Weights of a small transformer language model.
Size: 8 layers, width 256, 4 heads of 32, MLP 1024 squared ReLU, vocabulary 2048, 6.04M parameters.
Architecture: LayerNorm before each block, learned positions, biases, tied embeddings.
MLP neurons of a small language model. Each row is named by its layer, matrix (up: input weights) and neuron, and shows model dimensions 48-239. Each number is 500 + 50 x the weight over its row's rms, rounded and kept within 0 to 999. Numbers have three digits each.
After each neuron's rows, "fires after" lists the tokens most often just before its 100 highest values on Wikipedia text that the model never trained on. A number after a token or word is its count.

L4.up41:612390457501515432399564482515422459528512406402501544602366534465497506529496483453510520535495490574423568406547453554568489487433425530414521504510553627535429509532530516468427560494564521487459494579384442498519480475460509513495450417560539548440529555465478527481595544490457501551548583432520547457489557517524532477465478419521499539516578518538511579494468480431468392547395445408508502443420540448528512435472481448396540457507538525581507484537408473463463488465477493480414423425551426491388490500542558475498476412558495488559433455556474521487484498540463545529
fires after: "\n" 20, "==" 19, " K" 13, "k" 10, "===" 9, " (" 9

L4.up619:515490406440409478492535451487472582529445526462445493489480473503515516485461511458487562512518519521417454511580538560500498574514392448485519482544591522585475603547476556399445400528526637466502498497393482527521550597481454472550473546513487424491544528588490488518533536487443506429490548482504576455461487469415413504405472296463437514523494482476422528492560523483491507507475502526446529522592524345576512510490489545503572527530480452481514468493532589564528486492458503435546489544567516518461467549486572450470532418504592498462393519474412431549468472490479449503
fires after: " P" 19, " C" 16, " c" 16, " p" 11, "C" 10, " m" 9

L4.up366:437511486445508503482534527491461545563461456495545585560502505426490516478606571531536485550515538535465537439401552620427515367440502549493461473513545517526527514535447402475465534492419463504536474441497531537473490523414538518469436412576535502449461568452593482553454487497516517467519604481523405486546432485429520526488574473484551454474506441538518519439464570546447400472500550489397459515525503601364494395566496416569542478504441596543487601537503502495548488523495575514489442464529453470506563459511508509528498437468565479486294533484543446469529565395509528574
fires after: "\n" 23, " No." 9, "|" 9, " Year" 7, " W" 6, " Team" 5

L4.up1020:548504466458542468429499483488495501484443518544489559500466416511510496455500545547497542494557586451433499504517480457411577625540472531464585584488470378492468522486511503560498492478459549583465488563483532498465446644479507547508441524471558531436437441520483518488471512558512543516533515544473504456560437513398465506426500518516431502492555430449446479375556427579406457545536528478388471523515388567491477420509472392551506461618587529479522523467473612501520493515445460453484471481473501458499528606567455412484442442511559603495501500475495593474432496444488540426
fires after: " pro" 13, " ex" 11, " inc" 9, " conc" 7, "s" 5, " dist" 5

L4.up540:472456470497479456454548553480480622476513560509541537489519498543513530463500478521397495450482537491560467463564493476425585460450494576431521450642574484608505550489504583446432530428502506489570470505459341494420495530524504510459593540544569587580436485366460482511488458481462488473595498444522485383521556544502520450536547478525459532441592542470456376450551464452499465405458504580485499455494573420584471459564405469534407560513563487497597532517493468490472495511513553440493537447524533499496423448562537483513564553503460504413564459499475549457529482455450475452
fires after: " |" 36, "%" 10, "5" 9, "3" 5, "9" 5

L4.up943:441540513371523537437504497455546532525464446405513521575476492431518508530573520527558463483561484477456513516506468475470500495536437429474512488555522442533517528430461534558476461563511478473478445554471499473580540516494459442539505544586546537507464613487505478483588523511424466468546459477477547362541545431516460575543488453520414388535501429472420549533500450543412468500455495525429485448454527456536481502595480434520547450526585451474538420490475605538512397450574388467524508473418501481482391513534490525485541484615538557578446472567499555561427531361614528436
fires after: " " 21, " F" 10, " f" 8, "b" 6, "ed" 6, " $" 5

L4.up1008:522435514472514419489539498478426461570440547477474521478511502464573582532503552448512542432609550436464474582603511449522496575510445461447517456505591520468457516423470566502513422439522505485609474512467515513480532472455558464538475496584543503357442391533486427392430465446459547507529493562550510379504464374499502555608596506481536475532553455462469451485549487539459538475486485437470494404450529427529473519418494537529524576611520567477507535457515602559597542480520551493450512483529541510471497628452450482499553434498554543569471502545444508426503482473452458533
fires after: " comp" 27, "p" 18, "x" 10, "pp" 9

L4.up654:431525501448507493558534477518451419523349439418429525531437531496429571510537461422523436524555514469483493479530483497506466511631557530526630557588462507589612526481507541441430474465515468502494439496441530493491432521494502524643541496553593530479463585448449578613548420569529401510526487449475518472474550474450504403485567467554552529536480557488480559521527457559524527541392524536468410492426542402503496526584495508507519508564507525493579438481463427480519400459539529528423514409474500522474460441583471483467526504549448533484453547489477492446559624500494504514
fires after: " L" 28, " l" 27, "L" 5, " pol" 4, " Pol" 4, " gu" 4

L4.up604:485543440491544548529524527502491497527475501517440543535534518518401594565578531475520529584403537537458534525441394562504518440457445553458479514584548509520473603536513607436500561507519405508527504567543534402602585589466474386508375499520551522427454566449541481543494514490465503468549431587519503490550424505621423501537499456523464475507614524536487517536473510518491406399442520448549458434468472471527493471517494432403512479486465590512565533437504458450433530464537446473478515458422492544472414493491454463496615499543435509592366475531428511462400582400586493499
fires after: "s," 18, "," 14, " such" 13, " th" 10, " S" 5, " well" 4

L4.up1000:542534547389554452466559444475495472553504418507517478526533551426494511527539564521501519620562504507477531545513512478559536549443537483479441510621530554603555474498454429528443475497499498519512448446496567435518486428543556539469479453569567429523501579503552393558391539507464506443523528474531489523473413487537554522408516546479550496491525489509524549492414469518454475576567524476364466541589454521459476503515537536461502349515515568529444546412480611549526518390504542517510415499520502479490500537547515443543528381481531521525445511455504503449622480471518568530
fires after: "|" 75, "==" 8, "\n" 4

L4.up233:615449475570479358454556456435476568580559547484396566548532494522492457506462598410512489464472652503562456493575466625486597469477508449486491556480548451483465473568491480470485453472465541498415480490554516522544499526477472482530608515581497521589505382495528491531504518498499470480503476571501449474503525522530589565467516519479557532593632435489545468397489450550528560551419527499393532444549425439475541536475510610510534465497466482546564462553494494431486417420424595511527513516582420557470464477429481529469457505485447493480447517515478556520459536518491395583
fires after: " w" 13, " W" 12, " the" 10, " his" 8, " St" 6, "W" 4

L4.up603:441576489364555536482520480456572607543438517548523439481502482461580507511418497514454545565520477467508492496565497535544446524416508487463505450482547515545469648569472587529450472498426501501575477525474464442561462554408551467562404554536577441542485456454476523558556544549480604506540494443534565441474447531486469522563400427490425475461498474457493417441488437507469439546446522417396504519426508436498484440491444563505508370603551498465485563440423490525561460490599429499514430541500529465497524576458537409523482458459576535516499481438449496529413495458554521498
fires after: " " 52, " $" 26, " p" 5

L4.up992:522471497375461439487514476507531528480514478548537494520569581520559549555579552542468537436465447506465528381421535600567530483529465516437482541514474479526423494367509524484527423485469528581527472496490419495471547549507578462527410538484577473497519412442435445587495478567467459441563525578567519480410557500517510541493460342507472471453554499498463592428491524573436484491559542520446621488506430495537466464514546458542491470462567467512514438425465457563586532435559423477481505435491504501509464501450504471415436478479481532526516513545493531583513524496558459463
fires after: " d" 29, " inst" 19, " " 16, " dis" 4

L4.up163:477479543505429504537538542407510459457624470531490493493499577435534605484561565503572510620475466517516520589457446470563579488463545520469398517529478524479597458519514466558568474514511481550450496492533502456500495510434522581512484504510569552418440562588501451552490498417522623605478558469544562529432515533519564474448571481528447453450510495487534529466504466480473415459462566390458493539519531536422523443517514497450544337570568503488507457428491372541479418448566481483507392422517546478559515555495518404524385384471549571578521529521465506464468551482429511523
fires after: " (" 16, " b" 15, " d" 11, " un" 10, "-" 7, " j" 6

L4.up513:444535449525428527523494556509614542543559516581461431576452518530507479533568461452517465521493535496435539551525545502466510516574467531528518430636529443529447588483445582532428459472463520515463437488460496499586509512536523480538555519492538438444531515385489430573446487491457526466464444442537499471480569504549501434508468412524377535431441498491414458521477506586501383602447577579460473476578514446492461439590460409457586505525432538547503552442469407517460468449614545526465363513551549498529538520503494573411459484417533469491467536425509454503512529498561550490
fires after: " in" 48, " M" 14, " Mon" 10, " from" 6, " mon" 4, " In" 4

L4.up660:496450493463512443454539558426528488472442499464532464543524454470447486512581444460520512435408535569430508491513491484525524522526460455463529540543509516520409510453573495437483454567525587543490497562465491460483499597435555513615514474459502577573521465423485543551665497487423518531473550542575483517519512471447610485547479435626533502410541390567455562471519411483465393554454532546531478486455473610501459418453505507462508552534591467466567531536418530497528537511422532513450454541531489467560504473521493537489519470386547447439527536518427577557495515470447523543
fires after: "\n" 72, "s" 8, "les" 5

L4.up176:526584467495551408510520483475490520546432440516525554420536405422503486455451488484528503493551553589536468439443539451411574544559510434497479426566587428564577449533532580501474410435451507512524512512547484469440494485455578596523524484615552468441513481475417464547407533601457485539581510545447455389473415460527497402510446549512550513594495447497452423509525472418436578538506503411436474517467447518493464498562499539499473479498522494584564448535441550591465436471503508511537441533505455497396495535507455520457494523519500433508545557460443484415464583512468565561
fires after: " A" 15, " an" 9, "ra" 7, " An" 7, " (N" 7, "A" 6

L4.up918:584448480484579447426508426572455500565500505561427577549454485519478459396567534527447470467444498554526478491520402629461540515480525479522471542501515598491464439496570493543515443464568516545437566470519462528531489412498454478547513491515511482523398484512439482571545415540484454517618511520486474506507485423486495475469523507484592535534539490501505466451491468456498489565523469512525462463397474425458496452569428499526488455504481461569544489461449572484405514433427503548446517525501413484357494538489569455491570502491499459484498522492499556497507504491408441514
fires after: " the" 23, " s" 12, " w" 6, " The" 5, " m" 4

L4.up769:545570443589504448435536523564520496485448460525523512465540484593580504458549570488499535522469448569480522511463546494417489518490466527468627529479513489410445525483369581405458528416463490532507512486534526486407520495517556480439573586488562429452528402460545528508360479456410487433507441449571507497564563483481558464416489590493443521514550532566543472391517460553493425535490489452404474542494503503469542529513511498602443357487464622420527468530505525521544518462481466511550491521561479522516474529429459562475568441500562576630545478497500551479558526555527463427
fires after: " ty" 14, " pro" 11, " pre" 9, "re" 6, " sy" 5, " Pre" 5

L4.up874:455517456537523441542531435464512524537500500528528536493524562511568480505519593501496467488578547457498464461503489525498578403417550509584426513541519474540544610513461535452534584409484543576441512500506397543415510477402558554507525456536533598540445514419523344435496554433505503526519597560537414564496534511551580493560538443473476517506614516528467495449470500487420375568486527508460468492490464549528460453441547521505487467525512534522457529531438499594351452437474558481419421393538522563514423532471509432517580485432510563439462454544547492444469477460529495505
fires after: " |" 44, " W" 11, " St" 4

L4.up25:477517522503458541564552496504478459434624492559524496541430518474498489491599475509498447468494466548471480594509521552536519495406567525547488455538487392487514493503456479426469431512561466460540426482451554541466486587540449424457384528547513434457435582521520468453470543460534494514502495510548519469545503365537486449471495486535545453486464619521505507476497406585470540535516502518531528471432540474487532557522426519422480535491487575499548565486537369518504457497624588513371402517500546562413508510473474337386551424605526453539506515440492480506460543510507576487
fires after: " Mar" 20, "J" 17, " Jos" 15, "ac" 6, " J" 6, " Je" 5

L4.up320:540503502561474537483487554499582536525534475473490500365542513419518452428504512539484479423567490516501513505406539453501488421545508482494512548562576534524458611416497615440522542338499491514522551553484512464442466519540450496606479491479508544497514471422510504442487539423430495493549556543540479460508516438503577369520523388524428527527531486490460467452578453422418474418441485417462441520509469473526411551480535541549388479636568458501571444575453469511502509510468519477426478555468579497495453518501496555521533540508415460486526600473466613502500519506423485471
fires after: " |" 78, " =" 21

L4.up318:580425483433440491559547491495501484473517444416499470523494415509448586495558562469518409506495537623536407514577482424592522430448485582534562544508474460531480457418491456468592416479509489560345586534446535469436478510512484494539480443534504579525400530451525532478508411472522524542514492604589519515380552494445542467531487495435613504490491511526535542484514478416484500519444560494411475485437472486510498446526347595459503507498457485542508491424458520536529532446565596517482429443482508487442469457595516537481515503531411517544433472558516513461540549544503535539
fires after: " R" 32, " d" 10, " r" 8, "L" 7, " gu" 6

L4.up932:528469493518519446510535549418542495458528575521370530519447446566446554496569578427530549560475589504460452488556388546536482543448541554433528474455516416538472446491556490541528481430494535481572487539512561588532552466454518442449469446444508489529417532547552470564580521533443413523472508480558523572452465481553450519457513510466415451467451574517601550501487535450497435510449497419482491502466496463444430482493396429441562476503588491503460553485409440409490395483562515474522463483571492520560511590425561475533491496526428471524438594500515496479506510543383588551
fires after: "\n" 100

L4.up1005:528521548538543518538530435413442480559462431492549416433543507461495496590445468551478589570464566543504476405495488528477523547522480501398493559521535454488523427419418494547555495565497493599509532516477475436572519463464519496516418459639485455402552600471541424551517452541491557459543531549589548530485544511495465450463488544517540519393572611536486535508474498511519395474442497447446460467553458551469393434474558467440565435463488522586559460504514508526424531506550419468522510499558503481611577507482509436555381414485551547458429531469457428480549568505491499480
fires after: "\n" 18, "===" 14, "om" 6, "|" 6, "-" 6

L4.up588:499538475512487500539525570466536476429618463484528552523500522510395546537518492471541499555412441491477565463554439538505530502492534528392384498492523503487502460437470558451477553495499392503556563514603490482451523443440533457514422501402542479505424480496488511547515472549479525451457547486576492468535483495571511489549501387612413468471445541543428460503442429545518496411383493514505503450432563545383505391515550452485496408503491482546501479532436444479420432456573453491522518416513419478396498546453492421545525425528519509556469567506510555515504489503519517482
fires after: "-" 13, " under" 12, "h" 8, " inter" 8, " al" 7, " (" 5

L4.up466:474459370504489415497517440489438512534418552540501536480502504420477539496436511489593492550510583552441528493581601514451484483550326446495452578494458570531556548483447477453459440510505582625575519490529424488522505528447550498543554461424585554444467546541501491437566437517550468549478492571506574485433378481509585442583555472534521552511554479486466517445535393462523486522476518460504538454516536488510480489523401410476437570588507515511472520407407544517570487412497592455370460467529488568499454562483505537466540461549548515507530504542475489440396514429416484573
fires after: " M" 31, " P" 16, " p" 13, " m" 12, " Che" 8, "P" 4

L4.up720:475432500589529561509537557460564532442504510551465495474485447514466527497527539402438517622505475499521453496524441517494472498438523524529524430538587498554487503517543630552533457439513546485526518645434469482437453544510529414548468473491506548447407378452509530512574542457367584484472531507534579518463586434529497518553522384479399408534508541580509564396518459477486450405511470499498584480514463493522520471499465445485555480544545426519584519484508421499510482548449451450493454436551510513524458568522564547589471419510452532563438532478330632517495488510533465445
fires after: " (" 42, "-" 17, " on" 7, " \"" 7, " in" 6

L4.up636:484505537406488440502551465529512527485445558529533605479511500549492495464467457453514411490455513584555474512540485496568589433447533458582500508488528482483471556549488555466488448458440535545485451529401448529527463516482469545497607453550558539339430541498529501582537539505523483446447545495557498532441429468586505500436423451477488534516516528559523510445573506445365445505432567480492514446555492491427513470537399530429489467529582483442533480386473450596525407431542399507491394534428427547471525458505537374471476485610557389482499538506525479504507499491501493577
fires after: " K" 20, " V" 14, " L" 10, "E" 8, "K" 7

L4.up488:500480506416437545475557542544493541565497553447542490427518469529486454412446460351528393589451490562473458517449598496508606530486464514539482524564573434519408595470479580456535481501495472493448450547409479499566539555538602437522492471527517591449494450455564509513500540536481424593472510563463469485391523414543481491544520431478486487414485482485479450493524455463444431546489509492485530476558466580409516539592406506568500453541587461533546434492543514470553549418548462520469407487491548469483489507498573487474547476465559484570485476552491463444481534479486473561
fires after: " C" 22, " San" 19, " M" 14, " in" 12, " Mon" 5, "in" 5

L4.up509:498542537409442533554513552503506502529518458447492536493407547509483590567576553477506503522482504546534489515494495571600535485469548497559478475490453515514498531398454447511532494548449506520371436499516381536486520560438566475477487519608554588471470454490608453504559485516512448514449551547513559491328544430524611441465417439464521483599495466473517512421522526530416481565459544545490527504519499528441521556476490476438488487568541557607509484430502479475561512422510565542439494459451583536521457482378426421388567530598584484555444514437500486412515554451499405463
fires after: " D" 23, " J" 21, " V" 13, " B" 10, " P" 9, "J" 5

L4.up170:604567506515408547514544536456515422449610521577515526585445449524552582534538475515544524519382511423556431533494488519497488534574493567488520421522460506505486554455495498562555461468434559576491543489465531485607455480432564504560425502475557494465520505379576494499518484523446609561569541497535520450470449476502463584511524428483565490535518495482448481473507511431394478455512495394451540482568447520531532387486524380533530492628503602438503488491476485542535576469457514463535527478516539467482568510535519472483492471446524481531437508554488448506469557458493572436
fires after: "\n" 23, "-" 14, " (" 8, " •" 7, ":" 7

L4.up881:540460548449488485456532525444519454463642500512524543441425505506516551524539566387479517520598530509433465556475432567484513522556488617465525539533468501597493451420576479494576351483451523530547501556469494563440492491527458479630449509541513486425456500411520519514474531466392524495569474517530549522538478534448513563448467418572542530505477523529511537512518414422483482514467452548442515433407518482452522493520500500480385501604498496560553456464408502538427393498514561484510512560508481553531475546491555405556477534443449439451454506535448626528458506455527531553
fires after: "==" 43, "\n" 7, "." 5, "F" 4, "D" 4

L4.up14:498485508508481400488540435492493498597472490467431549545507386506493482456542610574486495426453441496489525480455399516491558541554533448555436518438539527611498501551569536488533515427557530539465557543544524498524477425499521519619486515540505530556511589444405480501546451490419472485504550531499442565511398480469500542490563498509483498503485438585549480457534500570559500605523496534508528480426468404510540493434543575426490537527444479461542397470475428452493431499533654428451512456429501559471448520511446495458475531489523429476464574502417464463515522411480445565
fires after: " w" 18, " p" 13, " sp" 11, " g" 9, "ro" 9, " s" 5

L4.up628:516520465522510543499526467491513508508533576462508593488530455485497486446560497539501541562486626582517509554494509505529480436506552520472454489597543540459511494456458444535437417370432479557596483455449506492479505511453583582492475503480525502432503484416561476476560526507466466481507572525498457495501451473527559555460514502478601509499411492511513493490465453512418443499588470424401491398470435477464440605488486443478566508550443512477522508590405495547461438410466458451473476440481542566567516569448447413510495484494592550605446556544419527533535467467557494543
fires after: "==" 60, " ==" 28, "\n" 7

L4.up845:462453465435446499478549578474535504549532469534454473540470521583492441508553625478506526501503523560470472503562477473542510527478492586524517513497529524484501492482480468494537455491419493598414483538480514536543425487468483462490546503394531549543397483538511443402588492520432496570422476590516527504390552456467533591457457319503520507431478550509554454391521522431385442541404554449501455507537381590411365485530497571515494526497481500531419510491441518481442440519551451543517431418575473526541544630550482441495550485465536497541471459536512515508495444544571481505
fires after: "\n" 28, " D" 13, " d" 12, "-" 8, " re" 8, " C" 6

L4.up410:563557486549526450417570479409480564430500550491531553440485396563481444442441548436552462491467480567466440419507522464472548478593453412495468499504551408504460465561464525432526496417424585492440544544504493575489497525495530517466497503467511482529491484483471414500509564494437445562511468512491502521505499572478556454435449516486557584541597475484509463447570465457480497592549540474474486510564441529427505519365467498570540571543416613509555456432553571516515498420506662535432418511591551526500545410464443509485542430434543459552459420532387532481473534478523498546
fires after: "\n" 22, " pre" 14, " ex" 12, " Pre" 7, "7" 7, " 2022" 6

L4.up83:584543494389573519517506473495519630547463501441489512470514477446460509438531497361589567549581454456388509502493593477524492639599530428396453445560553503515460546418469607441511428514503530479522501587636448476507580475457509577575581564538535519548508496485464461554499493540381530473460468495532499485437493511616533454513419460466493469533542520478580452528558439529447573496496465478541508416493507486480497513509442496532522426555473478473527410487449462529460446548538404487507512507565476562512412430517469533435605463570486484531514541511481556470422497570522530496
fires after: " f" 19, " En" 14, " en" 7, " F" 6, " " 6, " al" 5

L4.up295:509533464509528515594542487504483471443543513528462521490364531500552471479561503464559364515445549481490520508479529495457518501471509575500484519559603525449529488423615477468483604440511502534464616516475514556570572497518598454488485473503507473471389518526566481480494533497506486541504618549479513521479451534583576492455441457498439542509516505527537509521476449444426446495492490451426435510456477521424502412536453369464550563536435548522481482480458578513548457445540564525443481550490532511523441474521457348467439480498413528518444573453461474488452594509522555569
fires after: "\n" 96

L4.up456:499511380422529514444515522473423519527544526542551520491520504536540482434549473490420552447523563618496507448584459557473513497654392483498533535531559456576493487457427413467521490499545570509467484440458482496467510469471467520506439510530568600428517498527491436474441455503445449577505523538507520402452517457518454445595407518495502588479541467509561514528549432474475529487556550420399520543475526491520490540496512483575483439580454476441575505503478505533523562567537476494452520567456493541442444514553559439563528465479482465486479566508494481496402515460425452543
fires after: " ex" 16, " pro" 13, "x" 9, "p" 8, "ro" 8, "fl" 8

L4.up958:487569501484511523544506501542503494503515441423419410518502410360552491494539490397554429505486559556584561472600640505463514403484535525530512545548434489544512461487472532546450447476501512431525465440454452541614408514502396524484487483466519428471446546508528524621447473521539457559525481508514457555452475464509523424455502501471473517378489506437522576419552519375463510512550517539557491484464546319551510505504499518472515544503462443502535480477513567513546444367558580508451464522536455428362490494495574479534468477498402519490400459451450520550483577444464520570
fires after: " l" 46, " L" 22, " ph" 7, "L" 7, " m" 5

L4.up343:496518509510564488581566485440523365516487516515443451562477489494549520508514508545506529560447553467416520535491493555511501366516509573523456499505559516550592540518480460516535404338477614577532471494522532601528544394449492428439475474522505491500394545517546450536575407578468480582557503550477467538496445496552491430475493553491546435461532529510553491489449497431481444512527526451491485517497475533443553650536508449545573502523466487585491497500483482531473532510477422434522399565502430546505585480500526368523487443503497574443492535382487428546575481457546546463
fires after: "\n" 97

L4.up558:566431546443513511556539366492451450550480551511531506508448448384482466444564419428514494503595544390527499515480417519514486548494537551466474516513476618525467489436480470490447520471477531586530470517538517442582552510554488447475430519569530458551575470442561457540430495525484503455503454506552500519476473451578599526588531479485589511546501533525513471530455491462473495579566464498508472519506399557555492523605426459481615495578572572643478504537515580499490516427443533418393513479419442528572551529553511482459423449422555382467464500416423515449509527411561566501
fires after: "\n" 23, "istory" 8, "ite" 7, "eb" 5, "ia" 4, "==" 4

L4.up177:377474544546578588478532545498601534508501410536460457514472499439502498478410487437487575555505441460498473442489462507496495487395552499380476465429490486605522488496490496576495497432494476525487589606543462397482525481473468505472477537519495494531407512533498421600564518509426505466478492486621518545427517461565582456552453389445476460539464554534482526478459447495400496490479445517452478481528478510454506406574463476454510454461489433528515440471518466529394508552516435488504530534481588485550469552523457487616502487566439448603467563453430521482526477534453446449
fires after: "-" 93

L4.up2:479550435603413548592521516543552566517468539439469480525499443497450473403552491448534455523412493461426616526549490510435532468486447521610484527433497490519593566548443521475531567493516539492417441561524572530575357541457561565519478430536528579422580503376539495443518433541428545453494557587504537462470476385516429487497454438526430560565457448567526452465505495482533464496522538495476502463517452484538477429561505555596498510530496459485413536457510435430449451484491601420555497480539570506533438490516471491552574441519553459486349569480445472515455545481490503486
fires after: " M" 23, " At" 6, " in" 6, " of" 6, " L" 5, " South" 4

L4.up332:483492465450490559540531509517495464469614521502562492536466592476560480516593484458558505536491416548395489491584515563553472391410539484529518453564526531528489556415524548403502560514481437534487465563542511538587422503540510503511487428455510562492457532427590500564493532503533437486499557523578492523378477457555562439518489470434505515440573500526587532515406396556434521462537495502433476474460483533529530460568564411496522492462513589546483525465475454452466463433578548502463493541536595577525503446524490415504500435540607547508448513460595483471500538452442445466
fires after: " J" 24, "," 9, "J" 7, "3," 5, " S" 5, " 1," 5

L4.up310:528393515532415385416543536417478583565420508458552471585425485496475427561524519448508478517556569563508444456512421520493542582551477481431614388543498534467382478485507484458561493517491451524537404558564451456423553503442533514502488521487497461476577491531500462490540527534435471505533522490481529486551484435509492453436498459534564520552554410572478425532477500467545601539433537532499483490515393550534430446523432566490463482624501524542506485489446526487571492399493360422568491467513438575458484510567559529528579413451466520568437591410392462486456536512522528510
fires after: "A" 22, " A" 11, " World" 9, " colle" 6, "ersonal" 6, "ional" 4

L4.up445:529494415463562455475512406444515494573479472411540463463563434563566494426562522556425495479495574507526489383533528555481516503488499523417448448466475484513523526537364455489510433478497536532556474461490408495464519487464519473576517512542585488488401479461486457475510520443559557473538543526476493429526648433444495460464465469525474571557601499468393482497517501570466529523482582490505535513505522487476552376440481557501617549530505535495511517473488537530453401472538651505473467439457337529468485431544540472395467419459514561486439515437454483534498541540486496475
fires after: " p" 21, " P" 16, " pl" 15, " C" 7, " c" 6, "c" 4

L4.up16:499556418472497528478512505461572592513533504540497476501556433513574455559440553379491410464411425471422518476530510621467627536519502437485588511617515429539475506488438537453530520462465571465426504513499553478600506552445516482477427533528560504473432551545519507600500442413469478515451447489524377495483421497475571477478447500539564487467503487450536510517562463492481477517456499519500424503471428560491477476507511421440608509508497533522556505467498443549467563441469499536357549423470613450439376531464533495524547523477575508503471575451461500503528529454534493457
fires after: " in" 26, " to" 14, " at" 9, " the" 9, " In" 6, "|---|---" 6

L4.up198:470498496496454464476520507511516390497620493560456466497507570515589445572512516484487471472487452528494543471549538495451462463369412555533517598540475616457490471463427481511510526563549499611436577463526472558489458407496546480464540392577533468454501542485551482533538537462480486542448529607568548553461540523497548365501440398449501548542471512529561571472374367480496537507529499503492408509413516515443480427454500538539394468594522594512495457549441491483505467483523668518419438522530561501535483490546469420510494518490491499508412544452498456520577593542465515505
fires after: "od" 22, " Sch" 13, " Re" 12, "d" 10, " R" 7

L4.up595:560515432497481512544499436483540530456610523566506450514530488558561569491518481606506578480463498526557537505456472396458610480524524561470432466560586424525501526415536592470465392416488545505486525487475472512511544458550565479400538491489510591448469511501508494435471488524439485519564559545505447514544573454552511458471492507542375448412463536494442523413535454518316421436515514522442515409501482520539471574489474429494493448560485425505641574427500406517455523529583542447442473482494588500549565530525513497511476533443427423499518486461550519423497531505460461507
fires after: " |" 61, " re" 5, " N" 5, "vers" 4

L4.up664:547486489510574532493534474534580550472435490493451530481407489454473467526495515451521525561682520533498449525517481471474570565488488515394568465590524412628481358581450432504494551532549544542508491512544507452513568562497451582452405527467521457517512519499587522538501537479422479467533501456525508514519450512509573500508484418423483529490516527517524514429453486501457566524486533461551469514535480492525451436532440564526455396495563496532525456543490409491555521455584532443399534513516487527477572471492466574542513416528431451481554627364479642479505533532554517386
fires after: "===" 18, "==" 14, "-" 9, "emb" 6, "====" 6

L4.up897:594418455638515482621535474464513460574439561550539527437334476487430525522491581500460491573488598541475529462526394491569521485440499576538567397492566460523493496486598481515515536483456515487581472526488515498581508440423599511496360423477554606469460586521554494572546494508528542606483536524541471518580450464500514448405535474415537509482510589453510440443498475444500430484473492605470440455476486590511478499507398539443580497489559537487463516495422500583534460528512559474520474430505497588553503422490539430576504411473539554442382516479502508458549462471501455479
fires after: "\n" 42, ":" 10, "-" 8, "ity" 4, "," 4

L4.up974:496543395363436517528535532523502546448512480510500489554486403545482505413504552462550536506510568520467382424483591608516485566522443438476541447546544438530467553518439469469579580494479513505465554531595497487595490542543494425554427439481520545501529402468466489534471502534448523518568453541515503439456508514513483560500466503463517483427526454557532535474553373472429510540541578507421532459559517519619514461541526434545496439508477498470479464509492579553522522526552456420428481490607466540484494550438420464451610499523521495538553452483444474463467486453442600497
fires after: " ex" 22, " con" 16, " pro" 9, " Res" 9, " res" 6, " Ex" 5

L4.up299:519492411569573542417532501565489431513568535478442557462451457483467491519450421481431479484517480496492480480500536536449450578480504414387417494494543494514519510548513460488525476479554493451563504551534515385509629510443507488491532444540541516483429560362586472628555450560509489502576467536515528494526528443554474560489539410451527440468497498457490601419567395456495450465520486499599481446551379495533529517475435518551575499524473523531451558462489529506450554413380478448471505565478438572402464496538554563485492474524429494449488389516521432499495561488477486520
fires after: " the" 46, "estern" 6, " w" 6, " h" 5

L4.up625:566444552449541512593523513442566439462491425535518416533514503548503494471516533514519533477515513487444497495572569493570512485427532543525484517481501584486514513419456468557610429527471491537496492475481436534599453474471539472544532472469517521533430591481576503480552484500502530489509615546577587524376454460527483470518460428445562459573468543567492566463477482473330481467435557436438521454422506455456470446555478521438515474662468496497465442461423432549483459507523475483459520450551416533544481468480512448421530420477463572514498557491477523437548465475477511453
fires after: " d" 18, " D" 11, " B" 10, " b" 9, " v" 9, " f" 7

L4.up503:555404533462448402467572420494432474577554580509552438499423503449495510465586499453568483568597513527477545476558476533522528503470483497480510484543568516505464467489550447550487375403440494576506508428534551473520513499482576511535435542529498487462504510456532448593506476565449493533542539497451460552467446486491570463533534479482485515505508517451555455455542505531471464536448479545483476526493474547430534436562436432438581395475615518575481531540463495526487556474537616424531407375475428550542524518447506465508473414405523528536312566557512485475492494431446580504
fires after: "\n" 75, "-" 14, " S" 5, "|" 4

L4.up516:500561516501439368536520477428456460416520538390615540593456487526664510481622484540419563433489458545469492526496537455453476516528462441424470524505474517498521496503477474585521422534464545535502527459467498493503463447583530432492567541562552488504520507374489487576532432533431554467503507574507547384510535453430457483548512455543448504442494486482537575440479461473433494434456611525475537456512428407503515371479494569541477501482484583469508430539399509529522453461613550446492469499455524474451475445521577466515500524585421516466570517555544410515575445397544498494
fires after: " D" 18, " d" 16, " Re" 14, " inst" 9, " Ro" 5

L4.up587:525560534465531415574565458461504497441545550475542507552496481444569478533546390548432523487527494582564439523495488464507409496643504571370491614509504533418501458462409488513479525545468482620477531415539548515640428466589574519425495537567534400550545543511597516568559460485507447509476495498547491530439454499538567482466481509564515482529572517534501558569460484433505489524565470533473487490465443451420477557502418431439462453523466523560550495397415573512480427387472552423468485476552572542498478504568595411527494450485386476526492454551474439528526580476485515486
fires after: "\n" 24, "-" 14, " W" 7, " Re" 4, " S" 4